config.yaml
n_layer: 17
norm: "rmsnorm"
norm_eps: 1e-05
positions: "rope"
attn_scale: 0.125
tie_embeddings: true
init_std_up: 0.0356
init_std_down: 0.0356
optimizer: "muon_variant"
lr_head: 0.00825
decay_shape: "linear"
train_tokens: 611600000
dataset: "wikipedia_en"
MLP neurons of a small language model. Each row is named by its layer, matrix (down: output weights) and neuron, and shows model dimensions 330-425. Each number is 128 + 24 x the weight over its row's rms, rounded and kept within 0 to 255. Numbers have three digits each. A neuron's up and down rows have the sign that makes its largest values positive.
A block is one neuron, or neurons of one layer that tend to fire together. Before each block is what it responds to, as a language model described it from the Wikipedia text at the highest values.

Description: Parenthetical gloss opener
L10.down117:089143162153135112141153103121121090121091095138126135123113094132100108090112115156123161123134106158122122173137148142098166078133147154104098145130115174104149130207120151109123099171152152126122129146132120139114137146123124124112112117119141141110123100130139087157106137100138167137
L10.down137:144166128147141142092136110145140131087072135102121110172141113133116109113134095093142164134141135159176119138128129171113125139147122128108152079168082112141120097150097162096112116109112132112143110153155126109125113098105138102127152157127176118169135102114136150138117167118082140116
L10.down146:095118146131116083147138138095125132112127131117142154095095134140110119142129147140111156103137130133135101108106130142119144126110114158168175153134134130142151147130110099137153151140121119143150087140160142140142164135110117120101127109161117124119130117133102141123116136105115129156
L10.down233:147091113101158144130132151109122160131091087100124141138113124127121172118152158114138140117127131141115131127134142102161150131171138158110125157119086127096126131129080186156079119124110115106164139150158129145121129136097132143127082135099153131149179129151105175155134134195135122174
L10.down249:133093134129115149142128126098121079135123125123176126108098103151109126096106072153171119149140159091136118129124130086101102125167101134175167127143179148117144124128147161096128146091175108142133064128095098113127105103137144114177150131134077101121132077144146138142088178126112119130
L10.down310:143158109156115113116154121120099086077130154125113127128070162143142149093141127136105117125172147141156124114149182160069115100146133157165179152124164114099116101096126135093143109109130102151157108175144143165111151131136116116109148108149094092143129127105131109133131187144141137135
L10.down329:108107174115126165168148090097061095111171116122113132180140103140123146165158126087143138103135128128146117164090104150133116120139147098117118165138134111101114103172113175095132104131130144095120161130092136159117153129133143125145142153125120102147115106111137132123151133145114150129
L10.down380:124137097122134100151131102159129123125138111104138114129133150103113150142129137167060099127125102146080125111102133127112094129124091127153083137144116100142084127136139153109173098128170124163086134141118093115111130109132171122160129145122167185161114127138091113116087108084153137144
L10.down394:166128119140112144108149186103133129109110095117103096158117136129166115125092131186133121090120066092114117146138098120122152159159153132124144087144143128168132135127114065173141176147113142103128162104150125119111146125111119138170159162119152113124139104122133101148116151106107116146
L10.down408:146141141148153134166096162091135120128154127107169087118141120142115107155143157139136106152188119145134123113148162110158137119135135120118134184121109134126106097134091124125153113164118129151119061148123118126102119158144124119109145148137138135162153137138123098112129140151092145140
L10.down497:160166105155149095098099141120155133121146139097177126107141120089120157126137084141093126136151139161102110160114082118122119134147141133096118140150076128158137087135151096116139138110130153142143117152093118177102119156083138095113148143095131107144113135140143138111140138118134105135
L10.down514:119128114109150102123140136168120119160120123111111158111111143110093128134140107102128124109119158133112119140113171145142109131185114146151135145124124093119136127148104120107122136088153133099139114087101122134114123135132096099141106146128123100148149130092147187125091145096150134146
L10.down518:109133116095129116153083154122067124172145106108121124116105140129125123120141153146093130094174101153128107117101159079117092111114150110111071170139121110116133095153125129152114161139157110121125081119151147118086115102157142119141115108179128114109106112116139159097082142109109122130
L10.down535:111090148104124085078131118136082132103114130102125139120147112127164112136115100102126102122121089155111133146128122149112136134099141177163114162130156127137096160128130094112154157098117110109053105119185188079124159138121171086148115091146063154150110134117157138126123113118118120088
L10.down669:132133079118136109109096140108139131149107116091140138134140099108124155149131155133111142132123135145175098082133136119165128126095182173142153103205105135143139141153137089131130121080138137147112080115115163133094157125100128111135136127129153152155182115148139144164142099133175108144
L10.down873:116131123160125128091122135140136106145144132101156151140099130160120114142146111177131141173120142109091086091132080120165128109093084127172162143099164107121119102158144141121163146108132151110123148150141113107113128121121138125144109149092071133144117135125192144099101127132174093094

Description: "under" and table separators
L11.down74:121147083102140106142154160119119125118132145071123131133145102132095140127143132139080125117174128151131100132115160115159168110135107144172118137125150163137148160114097076122152137142122127114131166097116138113107121140159146091140167117164116104176110138144117147141163138121146132169
L11.down206:143138129094157151141090116119141134179159112148118091198111137105129124184142126133080107162134129089092178143127147116131120090179124142184107095107129156098096111119104135080150132120133131125136153117071113144123104122114118176174153127135119105151126152155138158124118089138166151117
L11.down264:095100155136147106104143142141096175168100130127102139135137122153151150142131153096123125070137109123152115127140134140119141126124153145151083160141138138143098102121165146157152126108112150097119113118141142133135129128101152096090154120096122163150128107125132120134088131131148061121
L11.down292:127113162120076091131116153117134130134164108163096082138130092156110147116125118089115148143141102132165144165093110101111126139134089120128130125141179160112145184128113145132210112145140148129099116143128085120111144124144147109126064145122107129140139127152155149106125121111102140146

Description: Determiner after preposition
L10.down36:116156106129140109152162162127109119164090121126124137079118149152171123129122118141156137101140126116119170134190115175170145080156117136175108138098139129128163099134130164134142098179124191083143087116091136083136126142109133125144137113081085104120174156138131090136124120134116155166
L10.down75:165149157142131147143144130127098123128139089112088119154138130141153129133121142087082146099100110123125194092068115095136182134116117147151086145156099119067108111129070128110126081115158135124137173151152105116117127142125142109094153138097128110123088096112158121130153105174138140142
L10.down83:097174119077110149110103133105109090120125157125090112120154133080107175130114159116130125108110129125104113121139162088123156129140075131117140099071131107105141113121139133120118082114142130103125169079135113098136118120142135082110120112076108149118126124097135155132137155106147170089
L10.down101:129115123150108182127122111101137119126133137119146141120120135131165137127129147109094120129157121115137102108083129139148130117113142147106122119108095107142113149150136129080100149140138127162157126088191126107135145143146126155144110113130121176111151125087094147091151165146115133109
L10.down102:139140118117149126092112100113100070130108127131093136152097156162079132134142093168118134134116111152135161112118123124146111124082128111126129155102099144097163149089147149097156114123124147118111136159153136123089154108114149108133104082119155150119126120084158168098148087129159129132
L10.down205:111126102125124152108106154122113151140109126122158121160151133141105148133141163147120123085159117121139163171154140143085131153101136119114148113067072115167123138153169140117088135159149120103160128141133175154129176081136167157115144160126116140101155116148072133135129156102081148138
L10.down211:094148101082161148169110125140146114123112103152099141133129129126137116141157126111131161085132130123121105119124106132121144125129140128117074179148108125141107137101134127117115165120086197070135155134110109150107113144141101115118126144083135143127173162103122190095125140115116160134
L10.down309:145140153135183160158147077083144128106116109138199103166097084169133149091145094114153144140107139165117146074196126150125102133136146121128108140100100158140097155157165137160125151152112151167128162131114157167116117090128120107129123086167101080121105118117130099131119135137119127114
L10.down443:187119132151094109139124145107114130140116173131145109149148105098170164073124124160116130122069140103125137129107131157130138168116129142130112167129133145143131115110109117118098106121092180163126109095111141172092144151139120163152153066176114120180074088124098117098132080113128132085
L10.down519:130178110162127126118124113156104148118134110107150173088128122120138162135140103143093115123136141109108154141126130140174117090123121120117115101108112120130140120096138147108119114119165138114124129106079152154175141149118105090135115121087137130112155101124111123118106106136134073103
L10.down615:185132107157137154143111127142108124177167129163118110123124134093121156148143144157113124092115185107088116140102188127148138141103159143119150139131091177085160162121124147103140127138088136140142125114112109138144107113160127159094153171187150139085103081103129136116085087095084125173
L10.down617:159142144127139094064080163138102174143154131135152125149132151124086130156149149127148123105139168124113114097155146094116120119114138118104157158100122106191152101145159133148155094130097169125147133143128148118157136125165102126138113128181066188162159114155097122147152130163105124138
L10.down658:140120132131099116125156104143118144111124087140130136141129143132120111162140135103109135123150129175136109119160148141127097061144101124138109135131099113117141097124102103118143119155117148146157148117113121114121110131113135157132082149131121171119153142130144095105116104130189124128
L10.down798:139156170114146141125132169135148085152136103130158130129115119095123138085141182134098154119112154138140135130160120129103134158122140125149140103128062104150104117119064084095145114111120145128127137155186152132146177159116145146112149138136166127140132121102114147138130129103155129116
L10.down869:116154103121153158140133132129123128104172092132154114094085134151115120163137121142120140144121135151133134170130153187101161118144150178133107122114136110060106124130091135089137149148143182151121102149118082168117099182125145166108170134109115141116117131142101108092133143143158101117
L10.down878:112127138120109132106093087103108133114176152142133138095141155128138124141136118138126134156159122167097097138137129167133139131113128144134163118148137109099126160107155141103100102102132167090132117130137131121145156118163118108127134103086128117144143143111092115154130120091140156111

Description: Structural boundary tokens
L3.down203:123114159147158111132145120123108086154114152150121136143132099118163157104120128126122110167095127082161185094160106106112149124162153132111076144130160123137121151096134109141131095159153140118118106084135162118167121071073135148101174168117141188115142150110103111075114132101144156116

Description: Before a past participle
L11.down161:177119131098144082108117145102156121149134110137146116130089194116126113110137108134144090116154104140130155085091168147114147140115168127142105099106146101151092142114121157120120121123133093107089100136119118109113106119118126159123122151157135124110132110143164178165128128132140101122
L11.down654:069175147144125119156139104133156193073101159104118125135107108101120127125127107133154090118109111137154112126094129092101121150149114133076179129082148140100132158162117143105115121120107151106137141118179096110124132144135081113118091112138125100130118084126121113120152123124143173171
L11.down717:137114159153069159160151106098123154123109138128134151184114099133114125112164126128125132113138116095095097112128098136160128140132105130155119130084129091098147153123112151118100135128103113116110146125139096121132104148112126147163085124109096169086103162151130144124096146096110094133
L11.down893:159122139129123134106136110141115088125097118087114122187123129128139133113114117137123098099152129092124147112121114105070176121127126144084153130109108101120111134132148119093120133117123133094136167139123126181145145092110059131118150079138108125142137159106105136145141091151118121111

Description: Table separator dashes
L3.down510:111127109157121074106127128139114098097120122156101147131160123138083143112162114154132101082136108123118118149101089089097134128091154076157122172131171126127117125096085209150128092096123099142152106098168198157120079120123114155136148102117146106140132123153100119169160116115117124149

Description: Prepositions and word prefixes
L10.down41:087114146142118166124110128125138128153093071093127131170118104130150142134118124122136126147114084158106115147138120101145114170126138149121113116151135123120134115102113176104101123158150134117117094077124097142106117130106181171136075134163089103116133122124145175131117121175122109097
L10.down49:119109136115088148148129124138126116137139115175109123111109155137092089122134095122134107120079120122112092126147107110145125166154150131093102127149159114162132183145098111116122114127132162117140078121150115117144174104158139100120133148112145117131099107107125090148103154142120110105
L10.down171:126136132132157088096117149152163123138115122139117128150149173119115112156153144147086137087103187117143141122069139116118141116142145094124126123140119143120105135110138140144175170114068151111089123119092131112171167093112166118142156119100111109123103110132151169074115143133167170107
L10.down177:129161127147094130122115140147133072132140122124159107109154127114116092129132133138135096129079126131143120121143172133103149076130124107118143138087197088127158113141106095131162146160125085131184162182122088120123136132163118107108136121160099117147143148144121104071146126126160141117
L10.down255:145139139157137134105141144105139102156141197157115085136138136170139092136118105135104136116136092128128095083126131111145114191110106160135131151124159128138129144101126166129115064172127173109137186113140125114153144112171123160186111151141152131132147138142114139124087104114128164147
L10.down314:104179136107083079158148067102127121139126119167115112133123140135099128135146120109109121182191119088152129134086102136171148141117102136124144131157119136156167117144157122136110145129169119130142136123105146129184129097118134158164126099154138138136102136121147160094119153114131125084
L10.down320:163186113183076107113119156158095141144120095101115126128193161123123130095141148105128131127132133100144178134133147147140148089149096152150154137092132115115149128129122147114137122139117145110110160119142206084107128155116137091075152090125099091085100156153091139129135128131133132108
L10.down336:149155137131136129121110100135117144127125181119160086115108144130122141186154090128124091134105103140137127158095075138149114148108137093132140106146146121152124150152157146136125101124150103097113163097088166165112117097146109118154127042170134094148131141161147116146114139155141149158
L10.down377:121126136063097131126147099089143077186161155102116116141137139144099124137103129113118129117103095152138108122124082137126122124121084097145153123139108099152119157134155132150120123104143088106105139127085155120109106169153164169106141127164113135153121143150117116140131107122146176135
L10.down402:129142159149099118145128129120167140145145129132151135132149153104139148129133092130180158130134151104153067135106109118131096117171131083152099095097104094134092136123132111129131088117140122150142146137113134146138107118111114120142125120084167158095144116124112140148136147120153129120
L10.down483:150118136163135124129142088095128131127154174098133106115155149156183155135114144154119138124133125120123115092128128147142146121173115134127130164129143130110138129176112131112133152103113180124130124126113107096169098131094099148124106100126177098109147092142072079141107160130163125175
L10.down540:125142134163169130125117113121142076132122135163125128169134100139092138124128122147153132178155150126100173109104139151139146167127104147112124120165104099107134127138111127105153133114121080147105185146146144136135100109138063134146110109155100118134155152133110104146083139088130164167
L10.down548:145097119089137095101121121095103141118124085117106129119107166112119177155111158116093132153128117179059128198086125116154104086157123151130130122097111123136123120114136179158147134091123134123080136093154146102115098103100100126094142114128095116120149122113156137140164147158149123112
L10.down642:104076124140130115159142132123130100099212115137131152130081130101112122095110135091094122124110137137150136149115125111126135161124092130154125104165177129128139131140135123135138137102117120123158121096120142129106140128166121157121108117148117164142120169132128138070146132166061158119
L10.down819:106147093142131142124161065126120086157118139093098080111116119091073084093140120070165140166101086152140146130150156124153114120133098096143101122123168133121140100125146140114114080116168154147110102127185108107143136123132106125107103077107093112088135104111105160124083116126103100116
L10.down887:142108139130119118142111137090102135122124169155130123135146098148140139129109106091108132169127116126129135140134121110143103141136144148123124175155131121112136161133094147151122119122150143137166118124098149118140136074110139141134094100112112111122139162083146127130128150150104136161

Description: Markdown table separator dashes
L10.down87:105090138127115151091116134146128184062130161142115128147107100142153136153095134150130135148118130109106125142108128119101125113118129110126134113069151134150137126130150140148119136125119117161148145118133162143142066161143135146146105149141097126153161121156138100081138075125152167119
L10.down169:172125130138142127151153131088151128128094102132138141089129121151138141138137126111097113138123105130100133175125148145137123094085107141121154147128107116104151122135091134158139074138175143107144112126144140137124111114132107107129135090158120092087085132155097109132127137127117164165
L10.down181:125116091143092137154139084140115132129163131165120109155168139117133137126178116129123106139131146143170075144152119115158113134143169146134105097098099101158146141120120154099122138110105095157140128129128156126161090134090135177125110111109119117092086116129135109112130153143136108104
L10.down361:143129108094134134172135122106150138158119131119096130117121146103145159115149138135076117114140108147170168127157136142144095170130131148145162149152154112119159114118140152103126125100128109111116137153086136134122139117132144123133136090129096157109112098129131152154090100082128096128
L10.down405:144143126143145105157131194125104133130117092128141095060150141141182135166135132090117115126166200165078137102099133143117162145112121139145120102127152127154104106129144144097171148118122097139084122106143154147151104123111117158126110086136157135128112122105101160121128086100162114136
L10.down456:106086179139130125135131128142161118132124151120114130087142155123109167120160146165133139135114115141095103157164157154132156141110170121150132131161168132093134111146117115092119107111156101123136104126126111140100128144125111081098103136135106111144148147113136157091120144050138140130
L10.down488:148146132139092130138141138135146102142097115129097158095136113171119141112103110157107142103109100110074136103096187087101132095134107104141146169162158122113137120098104129155137089124143130112113188100155185126139156119138155121128119138169123115163137115160143109148135106170119164151
L10.down490:113109096140083105168150100140156136095128156136141104142135108118127051107147111103144102162122120134135152136130126132144146183114157134147141121099120125164120131160136132123124169120123163098119124142190124136130100105132123142108108148180142120109117136165167138153135101111117145134
L10.down501:100152133107158088151136154138136144099135155146103120166129104078097105071147136121107167167165120164115114138156109114126116140158134081148121178140128127098161133131164142116146112114096106114149118188132133159144127106096149089119148108124129106086096144146121099118131114152108149127
L10.down509:139142152132128134120122127148157136133139138110146138114140123160131119140124139117123126169103123164121117132126178093128138092166146136135113170113142105121126133166169095110146121116118162149142096141115141102146116122085142103176117100143128093172116086131151108132144175148138113153
L10.down560:169123184132137116144175145117156110170124105136167143158157134145124140145147118131135124140111126122105102154143118073153167110059099122137123137137089161161147122155099109107087082131081108148150113114150131136115138158081107137143171097112146168110105102128131097078086150122120141103
L10.down629:167174112103124122131122072140090141144119101135114144135183144127096117182127116144162160140128119086130149141150112126109115120164148098137106139124131109141071097102115180127108134082151110127121143147137109133177114126106146155077115158159124132126085113114071142130078131096086159134
L10.down723:198115125107139096121118123149164127136141152138136180120130097162096124125120109100130093155130118093127093127145102123106131134126089118130133122136141143092130123123122121135149153121110144126120139153127120104119143131178109136116090134161165119142111142094125141110123137095128127125
L10.down757:136136159161157141144144113103112124129168092135118140138093130108108154117162145152114143122116120141135120157179136062119152016103137134116163107107112116135117137113113118137138123117111158166127154074183128149146073118110081107152147153148140127131110128142127112138109111112128134115
L10.down828:168142096169079136127122140100124145156073114110150191190100143108131135097139156170194163100107160150127114105077128161166154085147124097131119134090098063141133116122131126154127112096167112124121128139109096122118141140103161143119139142161170148117112106142109120133170125127159132090
L10.down852:156104124149133127167136160137132172123116114155116104137111112148143131135115143146117098153184145125083140123125161118130133117114116155115119113123133170122144121119147142166127124085131112135159135131182142098176151175112083115145135084096127118129096107194163136103119110135099119153

Description: Parenthetical years and dates
L10.down16:163107112106113116152116152095139054106153147138140122109120154162150100092118112106098106163103155102134132117110160096148108168138142154074130127114140117144145129154117121140150174162094154110091124105133166117119145114095097124133151160133166100102120134157144119129128116124112143138
L10.down159:107113125157102172156111159092112134137116141141115113151085145165078117102094140172131116176077108147151140129165133104107097102130088098120097104090189155177132122134175106143116114165131137126149167140143116149160131129131134113173069129106126165127124115145177123138132137161130112107
L10.down224:133141148141114135124109148145141119149156178153127144084131138174163101148091152119109053149084109156119172093131119143111098117150145127109101137125131103124129108133126112137160123125164150132136115089151138133102130091122147123121122118112115101115128156118142154099113101121145125112
L10.down270:098102170140106114156139201140113140139148140130109092088129120101154129141126142122154139080161115121109115108131121108155115162109153124125126093133183132144087165150146141101117117139121176115165101139106113113123110102056140139198120126157119098162116133105133095133123172193168120147
L10.down295:172109124105123108145131127122145159098120116126126124148128128129137119139101131080174136192099147130136101129158142150119156141113150163133128162209117075152112161153110112110128103091129111147134147150130113145075125110093121148136119055114112079122141150150112118120136133168136096102
L10.down299:127089143146079145129131136145127115110095085126147132116165146146155125090120162134164111138139103167113135115103138143110149112154150090101138118112145142118153108108115131098160081094126133142140120132130157113134137092131140162148101141177083123147109161154196090069126131122124166109
L10.down411:119120118150120139158150117094107149129139105186144122136142105141101104142086146118101110175121166092140100135120165161124101176131158131143081148141144124149153108137088126125116116079124130145143126094180098089103112136118116135134141132078099103156112105148139095067102113143138134122
L10.down453:081082116108157100130105102124107130098151115085100128107116126124103110127128127105147096172106128134130104095116109109201146133138136056138108133147105143173146109133096126154106107087134129113131068081094180145123123119126106152126142121130160139160090183154148137149133149143114150117
L10.down592:117106120115139056145118106130135142116170147140110151140101125100125169088114187131150108114136139110154150102140116160114113118148097138150153158099116139104147145131161174089166159089151120124104124133158084093148144095154112129095122134140137144134136163131109096160116150094161151153
L10.down635:152144103144160129110117103121121127129092090112108119168115099159149148113101147147172147117165131127111144139171146088133128115167118118132117129154130159138116121152082131169137092154139137138151127094116134169095125077190103117088125138143132156085115164121141156131114131147125137124
L10.down655:112159142125132105094130134111104123130105125155123133144103132113103078149177137120121117110128145101097165107102141120146176129102157137160117159138155139115149139185150132155117125206093146150140117133132108091149147161133128125103126126073128136096134149149140139114116137162137162125
L10.down743:125086121196179131128122114134122120138096127126125180064116160112152121136122111185076139172152167151091091130145114138111115127138143167141112114121130099155138152119126117171115111112134126151118115102171103155116114131168113129099123133163163123178118149096179142091138135129111123116
L10.down753:130107105178169171128119094164138138155134153130130092182147107090123137084136136151126088132160101107149143176162156116083084129166118136093137160119073112076129135141122171138165118107152149134115150129099154111101130158186112133107116112103098176143128151096174123111140155121101104132
L10.down785:169117124081089162129090138107157131171133194099120078153148129146130093173119114075122130110127136133153146112116120123136107107140154114109132177117145146125118100148139147118157121137125077139142086121156141091106178113120129119146133125121124114131149113101164087143103145111092133111
L10.down796:114113113167168093161134130121057120124108148133106179165077128138121136168137160083138139142124111150138120113108131153149117147126107137139142088137150144171121102146146162129104142136093126157152102129169116103171084143138144177122164119110154116103117129132084133126107095132128104131
L10.down809:109112098168120109125107130127115139141150103138105108120112099151115148121100127130101127119102091121148063111142086144147142101080177077169104125128107108128131129144116130142139169097151140110162154123123121146119159095105157121140079078148108146124165143123134133102151131110138119089

Description: Markdown table separator dashes
L11.down313:102143122126105151109178142091152129148169129104135114118112109151190150148094116135138104079101137145111135132137136148131146130125095113166145135088179100131127150128137115166182124164150171131138145088100130119137158147163107114107130138101114097086118125084108145139111125132106122139
L11.down501:112133139143109124142141110109141135150143078135151153119124112140123145157140128164150121118116164118131154177147165099113150128134106117147133110107147121104125132153136156127173148152120103143161128141126137095110114143120136120098139113125105184136144161158132088134111144173129130127
L11.down765:116143126126168134094126130124134086133134102149080126112145138139081113150097133178137181151135095089149138073129123142148133088110115120129166081097144134131145144144138115121119171131151134159120125172130145105142148089125131098162149131109130111104139139128099143123131095162134137095
L11.down803:118133143150106150158133141124143094136080119152126104160159097183146130120136121118081134118152119152126129130162131111127141127085114177136139100120133119137130140127114117145124126136095106133109143116151102160110116091122127104119108110090109136156117074162113127149142137120097126130

Description: Duration/quantity lead-ins
L11.down70:135162131134098116109117111129124138122090115168140121128118154107113155144141131129104144102114116168084121141118124136113133128121136136097131203114150146106107163112126139141119088180135168131134137137140129187099153134155079140136161100161121116178153099101118170104099125121100117136
L11.down394:135116124155124132152133134119113173117152095104137130103119133133160130113137145153114135156114091135107126117135096142155154106132102107104101126164173130196130161117171089083133113132103126086143157109087159138117079148125080124140141091138145140148122105153119114108131174163101133118
L11.down450:115099123128084112144094133127166083110157138110113107101130119134124107140106160141079131112097119142142131123143149171139150147160133147123131113097119142122126153130130140167124125165119147144118160138112134141101122126112094136142136138123146109138128104167154094129127118099102136144
L11.down551:086143162089139150087103185135124128150122109148134132111123096155107115115086133124103135139122187170131152143131113168091121137097134110149124147147134168139120072099120167112085093157144145111110089070113134137176120099144138160109143150089118101134119120061155112134127101124115111150

Description: Opening parenthesis after names
L11.down25:111161141147115131097118113137129101120115111107076126188132134154115111152092162121144080140139119098144096104112174151157119091117138128148134183118129099103133101135151110131108105120097131115089121091128131110120158135139113122120119123136096153156142111120099148134097099152156101142
L11.down53:123108106099108101126125093087113136107094122107156138141129127180126138139135105210090135140100118125088130113179170096110125097139083094146099111136162140124114134131161112151142169164114133139131113143116140123117174136120102126145129096155148140161129127139091133129130133113140098170
L11.down392:121117132107107146156117153136125117140078111114171145096138136123142145146113104100155145124157127183139118105125158136126097140080121151160182135141116160111115154149141118105123136106121104119095121145126132097156145136099150142147123141134111128100190079107106126103121113113100115185
L11.down587:125091129121142133134103140111089118120106121122096104135139081159098149090132184148127148122129151137124121097137189078110126144156109129174114149122111099118156152166105125111085114144118129144140089140122095144118130144101095110137161135122125116112136168125161164112120156146134118114

Description: Passive auxiliaries before participles
L10.down4:196169147094145129141125133145119124168122131150105140150129133120115168206121119078134135103141097125152099156122115085133122135123089109142121176160095132104144135142105070094172128150183135092129129118098166151129120136136116097124108169119139081102114108149120116082083108147162100091
L10.down108:111154137134091144131149102160092121098171189116145127120159133114121135161120096097143134132128124124142119147148123132128138136108116128127125138126148139156108152126122129152141151163113127087144147141116160143143173132136160126106171084137085149130161102139144102151186129092120103122
L10.down114:125133117139095140090103154100108127078088156161140123129105157120160135148152103139127143171161144087116129084154150123103126160142092157106146156164131112101150145144124166158135116196169099105160115160179106112133139158111138111085124134145078146137155110088122117144095117121097109161
L10.down182:135129101095134107127137152115099093140117074132148102149117150103164130117127107134084134147156115134141092129147105122127097162077149162120125125174138140140141141154108144134127116094168126123133151131141132101103110119118114137150187136110178144131129089094120169105127140172109112135
L10.down200:164124120117111125153109151112155124115110152143137147154156121133153150112154113119124094120134097066144107144166128117157117140111129113124171128151067124112129061152170125103127144117122112118141114095122152111121121093141117131153134168137134137137084116119148143122137123123101105122
L10.down231:119127131144148129120113127138149132149178127116154111129112089102165153138138129168144123126098130131099124091148146112150112131128093106143165147140167088072134149131123129111107124124161154157089127161131120151110164145078115116124113086136082174140134108076087111156145101162176161180
L10.down265:130103105098133129116100139131115150121116124144121119132134070161118130102138161113123178124123137102130148111142081148094126147127143132112118090132130101100131172102120089075145118132094130131145135150142086143096150119121138133156100111090127160129112128128106129114158077151137114127
L10.down282:172111120089147141154105138156146109143152150098084148131096178146138123100140149141104100130133128126130124137118071118141153106137084119164126121137149123120128119143100118131102124106112118147122136114149116103155153091126133094109131123143113119131106120110149108157101119138117129153
L10.down328:140132135171143119129145142105137104088091147109100108144150129134103149126125139123155090150126135131116147118119081089073202123142104135154146103125136132075134087097121112097125166086161136118112136117132105107134110104171152110115148141128109075159122115161163126151149118114162142145
L10.down356:123135117116120153114111084165118156141135158128136121155195095115105176158102134117116126096156149131112068141124108115173129124141100126157166172126122108129132101113159109142096117116126126120118127138101111134121171103140147109095102151130148117148107114123100113148090078148124124105
L10.down357:091127117103139121163106143084105108059109131185150163073100099128132131125150127099110080150102104132113114109110179151145101107137198127157117150112115148138117115108152122116125118122103126095129125127154174163128163148124099155116132102158203088146126117127149125165129161119094094114
L10.down376:102148139171171166137120128157147161097144178143097094140151129156116110106130095144133174160131105095142138117106115134126151134168106143144165137154138144122078118153109117070095176100121136082150138126153139130096113077148101143147123118118166129127151148138130092118108133109133123148
L10.down480:139130146113178123169133155142120140116099160098172124190111097132116120107134125160130131104135104108103119098134163113094105093112102119116129150092137115127098114150116125109119108140126079156123141140128124141171133140137130124143128098123147135109129109111159129122102106111104119128
L10.down666:112140140130097111134134119131128090126129120160125142116110150135160133129106137123136112149151138135128134155174050166126102079132165105128138118131115107122165129124094141150120131120116142126108119108122134141145153137121120171120145142135126121095079119123117166106152100102134129134
L10.down751:091097101129128154159131111100096108119155164155163121120114129155128147151142144130111176148163097124134132116162112120121166134166106116127124127139106105126118116105174144164114120142128097143138121126148120172133110139119115165144157094107108120124101140117101107104162081167144094181
L10.down871:143151112091126192123122152162104118126102154128107132107132141128136142124109130109105148155118136142143046131136088115093144137107125160146144103163118148118102142132090129113095134118167138115132136160120127085110105103158133106143127128117121134171159079130108115159118148108127148130

Description: Approximate-quantity comparatives
L3.down296:117138153133136089150145152131121100148130129161149132132117154101135145148093148113063137143127082138117144084061111125106106128132152101117140088133133132138147142126112109153124129137117139155117103144119094077135144112132124129100114091067136116141136171126113175115080118162116127110

Description: Before an upcoming year
L11.down201:110121099105124179054112170155111164107090123094136165144141118167133133116125113169134118145161137112148134084149118148103083152151112100121149175133137074118101123107111098151140163112129105151116134163137132129095190126163120089120119065152094144145151116163116143140158115169126095095
L11.down435:147129117133130152110142150120138132111162134158137125107141134154120105110104086118154144146094107122115144147125087137089162115111105142101065136149151128128119145157120109136183111140118122111125104116141132122164102125115115155162147153129115145118109123143112110131147115134127123139
L11.down752:145120101085122124086131166170145124097105080156105127134135151138112129122114159117124101140135099089111191134183116135084136124105118155159119138123120064078120164154111142144128141127131109146140109191129154099137134125136089121104113153137111176114139164128139114147102118106111120103
L11.down834:119175144139157111094163146118130120090188116129127140140087099157117194131123102121125144140108108133117114110104135133126141107107119115137094126176089120147122130118120178116161140122153168101144129106096154154118054151092152102140108135109081116134122116132104094139109109112116071155